From a checkpoint of a small transformer trained on Wikipedia: no biases in attention or MLP.
MLP neurons of a small language model. Each row is named by its layer, matrix (gate and up: input weights) and neuron, and shows model dimensions 160-287. Each number is 200 + 40 x the weight over its row's rms, rounded and kept within 0 to 999. A neuron's up and down rows have the sign that makes its largest values positive.
After each neuron's rows, "fires on" lists the tokens most often at its 100 highest values on Wikipedia text that the model never trained on.

L3.gate106,296,255,147,230,243,183,209,185,216,214,194,201,159,178,171,242,231,152,235,170,230,167,162,165,216,250,159,205,195,201,124,109,169,217,266,163,177,252,177,229,183,176,245,164,178,137,204,266,213,141,187,221,137,244,206,189,150,190,222,213,181,159,164,163,233,230,195,209,219,217,203,203,193,239,177,264,123,223,205,235,240,216,258,169,200,150,141,197,109,230,220,170,170,233,201,214,182,194,243,155,226,211,192,169,217,217,220,187,220,182,157,157,185,157,228,171,234,166,225,187,142,169,173,215,176,184,112,195
L3.up106,230,162,202,206,245,244,178,209,287,274,185,172,239,190,125,165,240,179,162,267,240,166,174,222,177,232,129,186,117,232,201,183,184,183,221,116,166,191,240,275,214,229,135,215,204,172,209,206,306,184,268,214,203,207,254,303,200,120,182,163,217,203,152,197,95,149,212,212,204,257,230,134,108,180,154,267,165,205,216,209,170,201,219,153,190,223,173,176,234,188,248,220,170,111,189,161,133,247,245,206,266,212,202,159,161,233,227,193,191,164,184,222,200,198,167,153,192,214,251,184,215,188,222,124,204,131,232,229
fires on: ",", " and"

L3.gate843,199,246,241,129,248,203,219,177,291,243,188,219,202,282,133,121,198,190,258,143,220,163,208,189,213,211,167,211,185,177,190,243,217,193,176,209,167,241,187,190,99,154,141,170,190,132,173,248,179,202,228,186,175,305,224,222,141,166,202,239,178,202,145,200,248,207,204,183,223,200,152,167,151,215,132,237,199,239,197,232,235,185,202,207,199,216,272,198,213,175,174,178,219,243,173,243,184,185,159,135,238,220,206,213,182,186,202,274,162,268,135,237,100,213,250,149,205,211,169,153,200,166,273,204,166,116,222,178
L3.up843,258,260,217,170,233,163,218,244,285,265,180,204,164,290,153,194,224,242,236,225,207,180,232,208,209,176,171,159,160,201,235,201,125,183,158,156,185,277,136,151,173,264,141,212,227,168,177,247,217,204,171,201,154,208,250,254,155,200,158,231,218,251,289,192,283,183,233,183,188,213,201,164,214,264,202,259,156,211,192,193,226,165,168,145,227,195,296,211,196,198,211,182,199,245,182,186,164,146,239,199,206,226,242,298,158,158,233,219,188,223,227,249,132,249,192,155,219,189,195,187,195,174,199,152,200,183,202,162
fires on: " |", ":", ",", " and", " Score", "B"

L3.gate684,204,262,115,161,190,202,230,218,237,250,202,143,223,293,232,222,293,225,184,197,165,221,277,202,147,234,119,178,223,159,219,208,234,156,213,113,162,204,124,183,217,165,204,216,193,176,183,184,76,277,176,144,154,255,189,266,145,213,157,208,262,150,313,226,150,212,226,184,200,180,237,223,187,177,180,212,221,183,197,185,135,240,183,190,197,229,247,174,245,127,157,183,162,140,164,242,184,224,266,215,187,233,239,281,213,235,204,209,137,246,107,180,181,227,235,191,149,111,131,217,153,130,236,146,213,238,168,208
L3.up684,246,244,177,141,186,249,180,136,234,204,174,266,215,272,187,174,216,210,163,176,182,217,218,155,184,221,148,136,223,152,190,247,273,187,159,140,217,215,143,114,258,240,185,190,160,170,205,157,107,235,186,196,164,258,167,307,252,179,196,243,202,171,305,233,220,167,211,247,225,141,190,207,212,184,212,109,236,182,204,149,166,196,220,265,253,209,271,244,221,283,182,162,164,140,218,209,152,167,248,229,170,182,231,260,181,245,268,185,192,223,93,281,190,159,277,204,195,113,172,175,226,219,157,148,208,178,188,230
fires on: " and", ",", " or", "/"

L5.gate387,247,190,197,237,208,224,199,231,171,231,229,194,267,177,229,216,277,171,239,194,247,174,135,99,251,157,148,198,167,227,249,233,155,204,141,227,171,255,137,230,173,193,208,228,177,165,201,248,175,142,141,220,192,211,265,258,185,154,237,171,196,224,191,198,223,266,206,232,223,256,152,185,238,223,233,268,123,248,229,188,247,284,233,181,175,119,249,216,239,220,173,165,202,116,125,255,251,186,150,227,264,199,189,192,200,185,191,231,235,199,203,255,190,254,235,199,159,198,161,241,205,150,221,210,202,290,205,158
L5.up387,174,224,246,221,195,126,171,223,194,214,221,166,193,172,146,138,148,220,170,189,263,168,184,140,235,212,248,145,206,225,236,243,149,203,188,186,197,173,141,258,183,222,206,174,245,179,233,268,221,174,161,255,151,214,164,211,197,202,232,132,189,238,185,229,240,187,199,220,182,173,192,195,142,184,173,213,204,218,184,214,229,204,221,152,226,193,218,217,277,190,207,195,153,131,196,236,259,233,190,224,176,301,230,217,190,180,203,212,238,244,255,216,143,211,136,253,221,220,130,220,235,145,195,172,208,256,162,200
fires on: " by", " in", " By", " around", " the", " In"

L5.gate1153,247,158,141,170,198,293,194,178,244,196,159,114,193,200,198,247,250,174,162,234,254,215,213,200,213,251,181,199,234,223,176,226,258,133,174,292,194,183,277,233,173,255,225,234,248,141,196,230,232,161,199,267,159,202,184,218,156,163,193,257,169,284,139,225,256,201,259,184,223,213,196,203,173,147,205,194,287,217,249,215,173,210,249,171,197,284,262,204,246,193,169,207,259,206,220,215,127,234,253,154,235,206,159,225,212,269,252,287,165,268,171,142,167,164,162,225,157,196,195,217,210,151,175,257,205,224,254,208
L5.up1153,177,177,200,226,133,133,146,194,141,101,233,195,246,232,247,243,195,248,262,215,205,267,151,289,170,236,185,212,208,100,171,193,248,166,311,160,247,155,204,278,227,239,194,254,243,237,213,230,222,160,218,197,246,205,154,218,163,226,213,199,250,234,169,150,182,147,188,174,244,191,139,213,175,225,232,186,260,130,183,208,206,211,199,219,138,258,212,271,162,259,222,188,260,294,270,126,211,243,219,208,223,235,176,220,221,199,257,242,228,145,287,145,81,183,227,208,237,204,265,161,174,160,171,215,176,168,144,181
fires on: " La", " A", " El", " Le", " la", " Il"

L3.gate907,196,234,194,171,229,219,249,246,242,182,198,191,202,213,137,160,293,169,203,195,200,241,151,243,194,188,168,236,209,208,206,163,212,252,158,217,128,174,174,214,236,277,222,144,217,221,186,75,191,225,169,246,284,180,232,262,218,255,195,271,165,199,155,253,144,203,213,230,200,151,201,169,149,205,173,244,190,196,179,167,139,203,188,193,181,159,231,198,225,184,163,146,175,301,99,168,245,206,146,203,177,201,168,201,244,198,260,178,216,198,190,257,215,234,222,203,206,196,224,138,214,187,232,221,236,246,210,197
L3.up907,179,186,188,171,231,242,121,197,213,199,136,200,156,191,129,196,230,268,189,272,271,270,217,171,216,151,156,235,166,162,153,203,271,132,149,137,293,205,131,176,228,209,183,238,136,210,235,91,177,129,142,133,258,206,173,250,197,238,201,213,185,230,140,225,125,180,204,219,197,159,222,174,190,229,228,228,204,187,201,164,155,212,194,160,176,175,226,188,201,185,185,169,188,207,223,218,225,221,175,304,234,185,175,210,241,224,232,273,188,277,183,225,179,252,194,201,223,215,183,171,242,236,211,176,214,232,259,184
fires on: " ", " (", " |", ":"

L5.gate1126,208,166,252,190,189,168,150,235,132,123,225,93,181,247,228,190,200,270,155,133,230,238,184,212,178,201,182,252,215,223,198,183,241,226,198,216,214,247,215,277,179,245,161,70,220,131,147,252,168,265,171,282,240,125,194,171,212,190,207,251,245,233,213,233,159,232,219,204,220,251,235,215,248,190,186,214,222,183,251,152,236,183,220,227,231,248,180,207,225,229,181,191,211,262,230,199,229,268,203,189,258,191,179,189,202,158,266,198,174,180,275,166,239,249,232,207,142,225,174,201,224,200,117,193,227,227,178,226
L5.up1126,142,211,152,201,199,224,188,259,112,169,305,134,167,203,270,223,235,275,182,241,215,259,123,207,163,248,156,263,177,221,257,129,156,170,229,202,149,144,194,251,187,198,241,179,196,185,153,289,147,159,205,182,195,128,103,230,170,211,188,223,272,279,193,185,140,206,192,200,206,248,199,236,227,174,242,193,188,169,241,136,205,197,223,238,167,237,212,219,270,227,173,212,173,209,295,286,192,221,176,197,231,149,156,128,194,188,180,269,228,182,218,169,242,180,221,238,196,244,195,194,221,100,138,181,190,164,169,179
fires on: " La", "a", " Ma", " Sa", "ba", " la"

L5.gate1294,256,230,243,221,192,219,329,137,192,258,231,214,179,184,223,168,148,245,226,136,187,166,237,213,156,134,159,159,174,193,228,182,136,180,256,194,218,270,148,202,259,214,198,221,213,132,211,155,237,173,151,182,208,243,178,187,248,235,223,234,220,154,172,159,229,146,194,273,187,196,274,212,230,183,202,155,230,206,205,213,199,241,195,235,238,210,191,198,271,151,166,200,184,151,151,135,144,253,227,122,190,206,187,251,170,219,186,177,186,166,173,179,228,203,167,166,192,101,206,231,231,277,213,167,193,178,120,224
L5.up1294,255,302,158,188,164,238,177,220,241,194,212,230,224,233,140,155,144,188,256,210,179,198,198,234,151,189,156,172,224,135,238,231,182,217,199,154,148,200,225,207,225,213,213,249,148,150,140,182,270,205,236,157,264,200,178,254,245,215,205,240,226,198,256,199,117,258,175,235,186,192,233,236,208,204,185,195,160,184,208,184,178,223,181,273,146,247,234,177,195,172,190,142,294,242,143,197,209,250,214,177,220,166,153,191,254,140,213,199,146,262,171,110,196,206,159,185,239,195,160,200,189,235,170,168,144,229,122,251
fires on: " |", " was", " on", ",", " is"

L5.gate16,332,203,216,197,222,171,154,178,190,184,232,188,174,213,184,140,183,179,200,217,142,224,256,206,200,191,181,233,237,178,177,262,239,210,195,164,166,151,267,213,171,237,222,162,240,211,164,255,154,239,157,143,173,239,169,114,172,124,159,180,220,214,197,194,245,227,217,216,174,243,245,224,317,299,198,300,166,277,281,234,265,213,231,191,197,171,244,288,213,222,234,181,163,223,185,186,201,158,236,222,186,170,244,217,294,129,207,244,241,152,167,185,162,253,181,199,201,154,218,220,135,223,226,179,163,180,245,237
L5.up16,295,176,164,231,218,149,164,220,234,172,209,220,194,238,246,133,177,240,257,249,153,249,184,163,193,141,199,175,199,237,229,275,173,276,182,215,198,122,253,121,217,253,202,175,185,247,194,248,160,164,223,123,196,200,181,183,175,136,193,252,180,243,246,230,168,207,164,188,186,192,262,217,225,286,184,300,157,204,243,170,257,155,231,189,182,219,194,210,191,219,236,114,140,252,218,164,206,228,224,186,195,206,219,257,242,212,189,242,180,166,231,248,174,196,152,230,233,230,242,216,195,138,202,123,151,256,190,158
fires on: " |", "|", ","

L5.gate700,221,234,285,179,139,210,231,235,273,144,236,180,236,205,245,200,174,152,174,165,273,172,192,159,105,145,236,174,197,216,192,147,265,162,147,222,259,194,205,204,242,170,210,234,211,210,221,197,246,211,222,220,199,283,253,208,268,152,236,182,133,182,149,217,173,173,235,187,253,251,186,129,176,185,182,213,231,237,229,164,180,193,111,280,128,177,175,180,209,177,261,182,205,207,199,178,214,200,162,232,212,202,182,65,166,148,206,218,154,184,258,230,172,197,303,202,223,161,172,198,229,230,228,245,158,257,230,195
L5.up700,194,255,251,170,159,250,202,254,221,155,173,176,220,151,234,198,199,178,180,211,245,178,169,184,146,187,235,248,180,194,158,172,227,151,143,164,192,146,214,156,274,193,206,286,181,187,155,212,188,265,227,166,143,214,226,210,188,141,298,257,218,176,121,196,258,261,166,216,162,153,210,167,129,176,276,216,195,195,229,190,210,216,194,215,182,187,174,187,241,129,207,167,212,264,179,216,286,232,204,248,177,204,200,178,181,178,198,142,175,210,175,167,164,191,169,157,177,192,171,203,294,233,190,240,197,266,267,196
fires on: ":", ".", " The", " –"

L3.gate174,198,172,205,112,209,183,217,172,237,211,166,234,234,154,214,224,162,180,175,198,183,157,157,219,250,171,163,179,202,207,238,168,215,198,244,153,286,193,206,163,210,184,154,120,203,244,249,222,206,142,156,154,218,189,248,238,222,154,162,208,203,188,197,164,191,186,231,193,193,221,318,129,261,217,274,185,229,238,163,176,215,216,195,197,213,177,234,259,154,184,231,202,462,223,139,164,114,181,170,129,207,274,131,219,214,213,223,192,220,258,241,213,200,227,233,169,212,193,314,204,195,193,274,198,242,205,272,201
L3.up174,277,217,151,258,195,210,220,194,156,208,179,159,209,221,181,191,211,157,219,230,197,159,226,207,95,227,302,236,238,170,180,166,196,170,146,205,12,190,214,141,204,207,235,283,206,194,233,203,231,233,268,128,239,171,212,171,163,253,213,144,136,180,245,203,157,199,213,192,229,176,118,285,159,145,214,186,196,150,228,264,247,200,129,250,207,265,152,179,288,203,206,163,112,161,193,252,259,223,261,253,226,150,204,153,236,170,215,202,169,200,173,208,197,262,163,196,213,215,149,179,209,187,95,154,111,167,217,194
fires on: ",", " the", " The", " |"

L5.gate1499,168,150,213,319,154,206,160,187,221,177,276,184,257,177,210,198,158,186,261,227,149,218,208,108,224,195,211,251,195,183,175,184,208,180,204,220,119,187,259,241,116,172,227,188,147,180,153,191,272,303,121,217,198,208,214,212,198,231,232,178,189,179,200,227,191,122,233,183,205,247,176,161,188,205,127,184,230,197,204,243,208,195,212,225,145,207,218,188,210,164,191,138,168,247,215,217,181,200,234,245,123,215,218,178,203,234,206,246,232,221,210,201,196,250,136,142,212,242,170,232,241,191,173,170,215,229,194,216
L5.up1499,224,220,183,205,196,144,231,202,165,146,214,221,180,171,185,167,234,146,191,205,170,229,185,140,251,235,176,201,326,105,210,213,238,181,188,232,176,178,205,231,175,231,211,158,244,211,225,212,212,164,214,141,183,188,154,267,145,213,256,290,210,228,224,254,121,264,194,248,209,220,162,216,135,215,190,202,243,168,227,224,192,213,198,229,287,219,216,225,210,187,96,196,232,218,212,169,165,124,171,238,204,202,200,209,231,168,225,207,277,219,132,207,134,210,242,233,178,264,268,209,128,212,172,215,164,196,166,265
fires on: " a", " an", "."

L3.gate139,162,264,232,231,63,246,190,240,198,237,205,177,205,158,176,144,193,229,191,225,115,236,159,192,196,156,178,198,208,184,151,184,202,158,193,172,192,205,162,204,238,163,201,223,250,165,195,155,208,257,192,156,192,141,265,215,140,222,247,205,312,176,223,181,208,173,102,290,173,230,178,208,173,262,100,223,194,213,92,172,217,156,256,192,154,247,251,194,226,260,189,163,155,217,177,193,256,166,298,227,188,215,131,195,272,123,233,225,218,207,134,191,230,224,186,154,224,164,144,270,159,193,171,180,239,221,186,224
L3.up139,147,188,105,245,170,234,186,178,198,176,183,238,195,219,187,209,214,207,146,231,177,190,239,145,191,215,145,191,154,144,229,140,179,225,267,191,172,233,198,149,186,179,121,214,219,169,266,258,139,198,177,158,249,198,220,266,202,177,168,193,212,201,228,216,197,205,221,259,167,163,202,224,148,151,150,157,178,253,148,103,197,244,194,197,189,296,230,155,253,176,190,162,156,159,186,206,229,150,184,250,304,227,238,244,167,208,210,290,173,233,132,247,136,233,195,132,185,152,218,149,143,212,255,170,166,200,119,200
fires on: " and", "20", " of", " to", "19"

L5.gate381,190,229,235,205,239,211,230,202,250,204,186,236,177,243,236,101,262,247,197,179,318,217,167,208,178,164,169,179,216,218,187,204,198,211,220,165,131,214,164,257,172,155,271,255,244,152,224,189,220,254,197,219,194,161,220,235,236,261,217,178,251,233,205,181,164,167,158,192,194,227,130,278,167,189,248,84,229,225,215,251,234,189,179,297,175,199,173,221,210,241,231,188,236,197,236,165,236,228,247,218,183,196,262,185,217,256,225,233,135,196,213,182,223,159,205,150,253,184,162,168,171,144,244,187,215,163,150,263
L5.up381,219,213,140,174,161,177,300,204,233,225,190,156,108,195,272,140,207,195,146,294,174,127,167,294,234,161,114,216,180,167,159,237,203,235,224,224,183,208,241,154,167,271,186,247,267,187,208,186,214,198,142,265,169,250,232,248,286,200,237,165,219,261,175,244,199,237,167,259,184,243,133,287,228,212,152,186,136,179,184,308,322,184,202,187,208,210,213,215,187,120,214,226,161,241,233,216,233,166,208,190,240,220,223,220,152,229,244,223,202,215,294,197,160,205,169,145,161,223,132,235,175,240,205,213,151,219,179,226
fires on: " N", "z"

L3.gate1272,252,173,175,183,235,153,284,107,171,270,248,130,176,197,230,198,159,240,179,239,222,143,115,247,186,211,191,125,254,148,267,162,130,211,208,202,158,173,196,187,255,156,148,199,165,165,235,172,223,213,184,198,232,189,156,233,232,224,209,241,228,233,251,82,213,276,190,197,196,220,284,194,168,212,203,170,139,229,219,218,181,214,227,172,164,260,229,201,145,153,202,152,179,188,167,184,236,222,187,234,207,163,145,265,196,274,132,224,190,178,222,206,171,193,219,219,194,259,197,129,190,219,259,228,186,181,195,171
L3.up1272,199,191,212,214,103,175,159,177,229,221,134,226,204,164,186,187,216,215,252,197,210,218,221,163,225,174,148,193,156,258,177,180,218,165,224,191,225,219,194,173,206,183,199,205,255,181,149,250,223,194,215,194,277,276,201,232,240,184,205,185,228,231,185,227,147,219,169,173,182,189,147,225,131,236,217,235,239,206,170,242,242,192,206,302,250,139,226,157,189,216,155,245,202,192,226,285,215,208,208,180,232,176,208,178,173,270,212,181,225,157,162,274,170,122,229,171,161,238,168,172,204,238,222,178,202,213,218,238
fires on: "\n\n", ";", " In", ";\n", " ", ";\n\n"

L5.gate248,192,163,206,169,212,248,225,277,203,166,196,172,216,182,272,190,148,214,264,167,246,165,211,216,188,171,223,202,180,205,220,208,226,155,216,219,200,193,211,262,81,221,139,248,173,157,218,249,145,177,208,253,218,206,275,186,225,189,252,236,188,163,167,190,260,152,234,169,189,151,228,190,202,254,170,256,211,192,248,202,239,257,142,259,174,220,205,197,218,96,201,212,187,211,151,165,214,264,208,210,192,221,227,159,156,160,217,231,186,225,189,179,241,207,244,195,205,135,148,115,241,123,131,162,285,233,215,165
L5.up248,260,189,173,124,267,132,123,255,246,196,100,255,223,248,188,168,194,157,178,187,208,139,240,186,241,233,209,192,188,155,256,177,198,225,255,173,234,206,91,198,160,168,166,176,204,202,190,220,239,238,151,184,150,212,199,240,126,127,156,204,200,214,242,205,199,173,156,182,235,176,146,177,191,233,167,224,173,212,174,166,245,207,246,219,244,231,157,182,234,184,192,222,165,140,84,137,186,192,245,236,181,188,197,230,198,198,175,192,186,197,268,249,211,202,298,256,173,265,143,157,313,165,239,180,167,197,188,197
fires on: " in", " to", "b", " m", " In"

L5.gate255,247,115,207,211,166,167,187,308,186,140,201,155,226,160,187,185,163,161,213,164,151,192,159,196,132,224,199,269,185,202,224,214,241,180,310,229,152,229,145,190,186,191,277,176,186,180,189,204,204,194,227,178,166,213,248,164,189,258,215,151,150,214,204,224,249,193,246,169,217,123,215,159,238,243,268,214,239,206,189,126,185,138,187,289,161,194,217,169,168,193,249,137,166,260,197,222,225,140,203,218,178,213,209,195,243,169,168,118,258,201,167,142,196,263,192,191,304,174,211,183,149,132,232,279,171,189,183,201
L5.up255,164,173,179,217,175,190,137,222,202,179,133,165,192,187,184,138,196,127,172,180,245,168,166,208,188,238,280,228,135,183,297,220,200,199,159,159,197,143,113,197,235,288,182,242,125,234,200,227,179,103,188,155,193,185,153,199,154,185,187,203,268,217,158,211,190,199,201,179,152,262,244,274,200,174,173,177,218,241,164,185,184,201,132,186,136,164,140,170,192,235,151,247,160,263,169,221,200,192,271,207,123,181,192,191,243,228,268,205,189,162,199,168,162,206,187,193,165,185,240,113,200,187,147,188,261,142,180,136
fires on: ",", "\","

L3.gate922,180,258,226,234,270,173,195,172,233,221,188,221,219,198,179,269,153,124,196,196,193,263,182,200,110,266,259,235,289,194,216,113,265,186,189,190,206,161,211,139,208,193,204,147,228,143,228,256,142,166,183,159,243,125,241,237,192,241,110,228,175,271,128,213,251,259,144,181,207,193,188,217,207,249,169,228,261,208,215,160,238,163,181,215,190,233,206,200,242,167,317,242,159,218,153,185,208,216,236,258,187,216,163,225,272,149,193,223,251,155,211,200,240,233,180,180,273,109,270,142,275,216,174,203,215,279,191,178
L3.up922,166,250,144,314,207,205,194,243,230,236,255,245,225,206,189,197,198,213,222,283,219,112,157,160,161,218,218,184,139,166,184,189,231,247,246,200,189,180,251,142,176,151,214,197,180,215,275,139,145,138,167,203,201,130,240,136,176,125,149,203,203,255,194,155,258,106,261,238,235,204,255,178,226,215,177,175,157,207,232,214,180,204,177,195,177,171,220,162,231,314,217,236,223,167,209,195,198,164,214,223,151,137,163,177,229,185,133,214,176,224,181,165,151,158,150,213,133,207,207,217,199,166,122,170,237,194,208,239
fires on: "19", "20", " ", "–", "18", "17"

L3.gate898,170,206,213,120,147,255,243,237,180,187,194,177,192,212,195,166,166,143,166,197,273,151,192,161,244,155,173,243,195,246,149,203,173,190,145,177,216,222,189,211,168,200,158,214,266,258,166,154,134,215,212,220,192,197,219,219,224,234,196,250,236,239,154,229,258,253,200,169,173,208,171,157,167,194,146,175,261,207,268,259,229,137,154,233,138,230,238,116,229,166,167,198,152,186,218,131,159,183,180,189,228,181,190,161,134,191,172,192,222,250,159,244,129,173,218,191,169,97,238,226,201,150,219,228,226,166,198,178
L3.up898,199,165,166,90,118,180,195,158,206,181,141,185,217,228,212,228,147,151,220,192,241,162,311,147,168,173,196,306,232,268,173,203,248,194,182,251,217,259,232,206,197,238,199,143,159,182,215,167,189,210,208,191,159,222,210,226,237,152,270,204,208,215,163,270,201,220,171,187,245,101,209,220,168,178,173,136,240,233,238,176,253,216,217,284,161,179,225,257,279,192,144,222,189,218,253,99,231,224,168,215,227,153,184,218,203,176,101,207,226,136,248,186,148,185,196,181,166,263,223,201,177,163,229,156,213,211,176,231
fires on: " the", " The", "'s"

L5.gate644,215,249,139,161,125,190,175,185,194,167,235,197,241,178,180,198,158,205,173,180,163,172,236,150,179,219,181,167,224,200,196,166,136,220,146,207,122,187,209,226,157,200,148,158,239,235,226,273,162,164,207,235,223,194,253,185,151,185,198,159,233,232,214,242,276,211,239,194,189,161,210,211,127,245,157,229,228,156,222,253,193,187,264,222,154,193,227,160,195,155,181,106,208,278,182,194,233,174,250,76,220,153,186,301,247,190,201,206,159,203,180,226,173,98,192,212,253,176,283,168,197,214,187,243,257,244,147,206
L5.up644,270,232,165,219,183,200,277,151,213,189,149,285,177,169,197,97,218,270,256,233,205,189,249,217,203,168,152,182,256,252,258,231,202,133,254,134,175,143,221,139,166,201,253,256,214,212,275,142,218,192,253,214,178,187,189,170,211,201,209,207,225,147,178,246,241,228,178,210,181,179,220,171,164,252,229,196,220,225,207,216,211,207,135,221,204,263,188,243,214,191,224,157,222,209,267,161,309,198,195,169,234,151,216,184,260,160,240,168,150,175,227,168,125,194,274,178,196,223,266,222,224,187,212,258,148,210,157,213
fires on: " The", " the", " S", "The"

L5.gate1316,202,188,172,172,214,156,268,191,160,198,254,221,239,159,240,153,186,119,255,218,125,209,167,92,99,194,189,256,180,231,234,209,212,182,101,145,134,253,158,119,210,133,208,170,311,248,119,204,185,217,233,156,221,206,295,178,131,210,203,137,265,154,218,218,199,194,268,291,238,200,175,158,212,203,236,227,176,209,255,192,218,212,126,154,134,186,177,301,174,167,143,176,192,204,204,249,149,222,226,218,180,187,236,136,279,149,219,198,247,175,135,151,153,228,221,223,157,146,264,215,168,215,257,237,155,189,213,144
L5.up1316,288,195,126,217,285,246,197,184,169,125,176,186,214,234,298,148,169,156,223,205,224,172,112,244,200,227,180,241,147,182,249,243,228,228,118,224,166,164,95,184,196,225,214,174,161,235,188,226,196,284,253,152,165,226,251,202,165,263,181,202,231,239,197,192,259,218,225,161,285,226,253,175,222,191,232,229,282,208,167,169,211,173,192,181,127,186,223,246,229,173,181,159,194,211,212,246,180,227,240,256,229,205,243,153,167,174,224,224,205,177,200,77,185,250,211,238,227,183,217,206,237,122,142,246,173,212,228,160
fires on: ",", " and", " \"", " as", " it", " was"

L3.gate1319,207,197,190,244,125,224,216,230,180,226,169,135,101,194,264,228,280,186,272,195,229,219,130,149,159,180,168,209,251,222,230,168,207,213,204,229,226,171,167,253,204,234,267,265,179,202,233,169,231,188,223,224,274,270,218,204,224,234,213,240,170,235,172,186,201,280,293,277,154,265,246,198,128,196,180,229,210,126,233,161,130,236,225,183,218,190,238,216,224,176,233,204,224,207,223,151,211,170,180,243,213,249,133,174,161,180,206,227,245,242,190,229,108,227,131,203,192,193,167,201,207,238,155,194,168,240,238,288
L3.up1319,159,251,263,277,173,225,242,162,132,167,152,141,157,234,198,140,275,150,267,140,220,165,181,179,220,159,236,214,281,217,200,206,212,146,217,181,227,175,157,153,197,228,160,190,141,212,236,210,244,170,208,238,246,282,223,188,106,277,206,273,153,194,239,242,180,222,326,189,234,247,360,165,106,153,236,214,229,190,190,105,197,218,156,210,190,218,208,192,237,238,164,196,218,212,190,183,121,146,169,232,285,247,147,177,201,231,166,253,285,167,161,177,108,216,185,188,197,179,196,190,218,241,155,157,172,274,172,250
fires on: " a", " the", " an", " ("

L3.gate285,191,219,190,174,172,269,192,170,241,200,172,118,243,189,240,159,137,170,191,157,224,223,155,100,240,182,238,175,196,148,149,148,183,95,193,143,193,245,202,211,248,158,145,219,123,220,221,208,166,206,125,178,189,254,199,190,216,223,236,127,101,221,160,156,94,227,216,161,215,171,228,210,128,219,205,203,191,190,205,149,186,212,200,197,216,217,310,178,247,238,161,222,306,176,132,220,206,222,147,236,192,204,150,225,175,121,143,238,234,193,207,194,183,157,207,180,188,245,138,136,175,238,169,213,219,259,183,225
L3.up285,280,180,204,197,146,235,179,211,190,140,161,165,230,234,191,157,182,119,165,185,225,198,209,166,224,209,249,186,155,219,148,183,146,163,198,147,223,212,221,239,184,192,190,313,122,302,165,167,191,237,221,229,171,203,113,123,191,223,201,194,125,251,211,165,173,199,248,162,247,114,154,169,193,233,136,187,215,210,143,182,154,227,163,209,199,225,191,145,282,270,206,198,147,136,222,157,227,180,151,221,219,237,177,242,148,150,230,233,207,156,191,199,147,213,194,174,187,163,96,179,158,206,147,202,156,197,237,265
fires on: " the", " The", "The", " its", "|", "19"

L5.gate1027,205,123,235,247,167,188,183,199,151,239,198,147,219,206,228,277,196,182,164,231,237,109,179,224,223,252,174,243,203,181,222,145,188,186,234,227,158,177,188,106,255,172,235,214,217,169,210,246,160,118,231,216,245,134,306,166,222,221,281,171,158,183,207,120,204,279,185,87,229,207,105,179,219,262,184,206,263,227,158,124,180,219,205,230,176,167,186,272,118,129,196,185,208,270,169,246,247,253,214,130,252,191,230,192,215,200,168,201,168,201,251,152,215,244,184,168,163,221,204,201,256,123,165,168,227,191,235,204
L5.up1027,181,80,184,206,189,176,183,230,226,201,196,159,175,183,247,243,205,165,196,212,248,158,209,145,214,214,240,202,220,251,197,173,206,189,263,172,163,218,154,172,230,183,155,208,162,180,130,287,284,158,275,226,232,109,184,166,199,204,154,195,189,167,216,97,188,223,188,192,169,161,238,202,144,159,286,244,323,237,179,203,176,167,275,196,187,175,174,255,162,152,173,160,166,146,183,204,208,197,189,170,149,160,180,191,181,106,261,201,237,191,181,227,160,228,148,195,209,276,218,133,228,171,144,173,260,168,249,193
fires on: ",", ".", "==\n", "===\n"

L3.gate1002,134,218,250,233,245,255,152,198,225,154,216,171,113,150,194,196,213,146,183,228,223,224,186,217,110,271,173,231,230,127,219,162,177,189,184,171,220,201,214,212,231,219,140,150,198,229,232,155,219,156,221,258,175,169,200,219,217,184,186,144,194,183,174,203,208,229,198,223,193,176,209,266,186,204,246,188,151,242,174,124,206,187,201,184,188,195,191,269,231,270,221,230,172,203,196,158,222,194,260,105,219,217,135,188,276,203,266,237,207,157,163,208,189,223,301,139,180,200,163,195,210,217,208,242,96,257,225,174
L3.up1002,161,260,231,190,198,252,125,148,255,155,160,228,171,215,172,234,254,234,154,199,218,181,196,179,241,224,198,191,109,214,201,139,180,209,273,229,197,219,125,224,228,183,141,198,195,128,153,162,239,99,200,218,212,155,319,252,208,184,109,162,138,199,156,202,188,122,216,171,191,202,207,286,201,230,176,165,252,203,182,165,207,285,130,184,124,225,193,170,244,204,263,228,243,163,181,227,222,215,247,230,233,168,123,220,201,150,249,259,204,198,163,251,207,249,231,178,169,252,113,221,193,170,101,237,236,206,190,261
fires on: " ", " to", "2"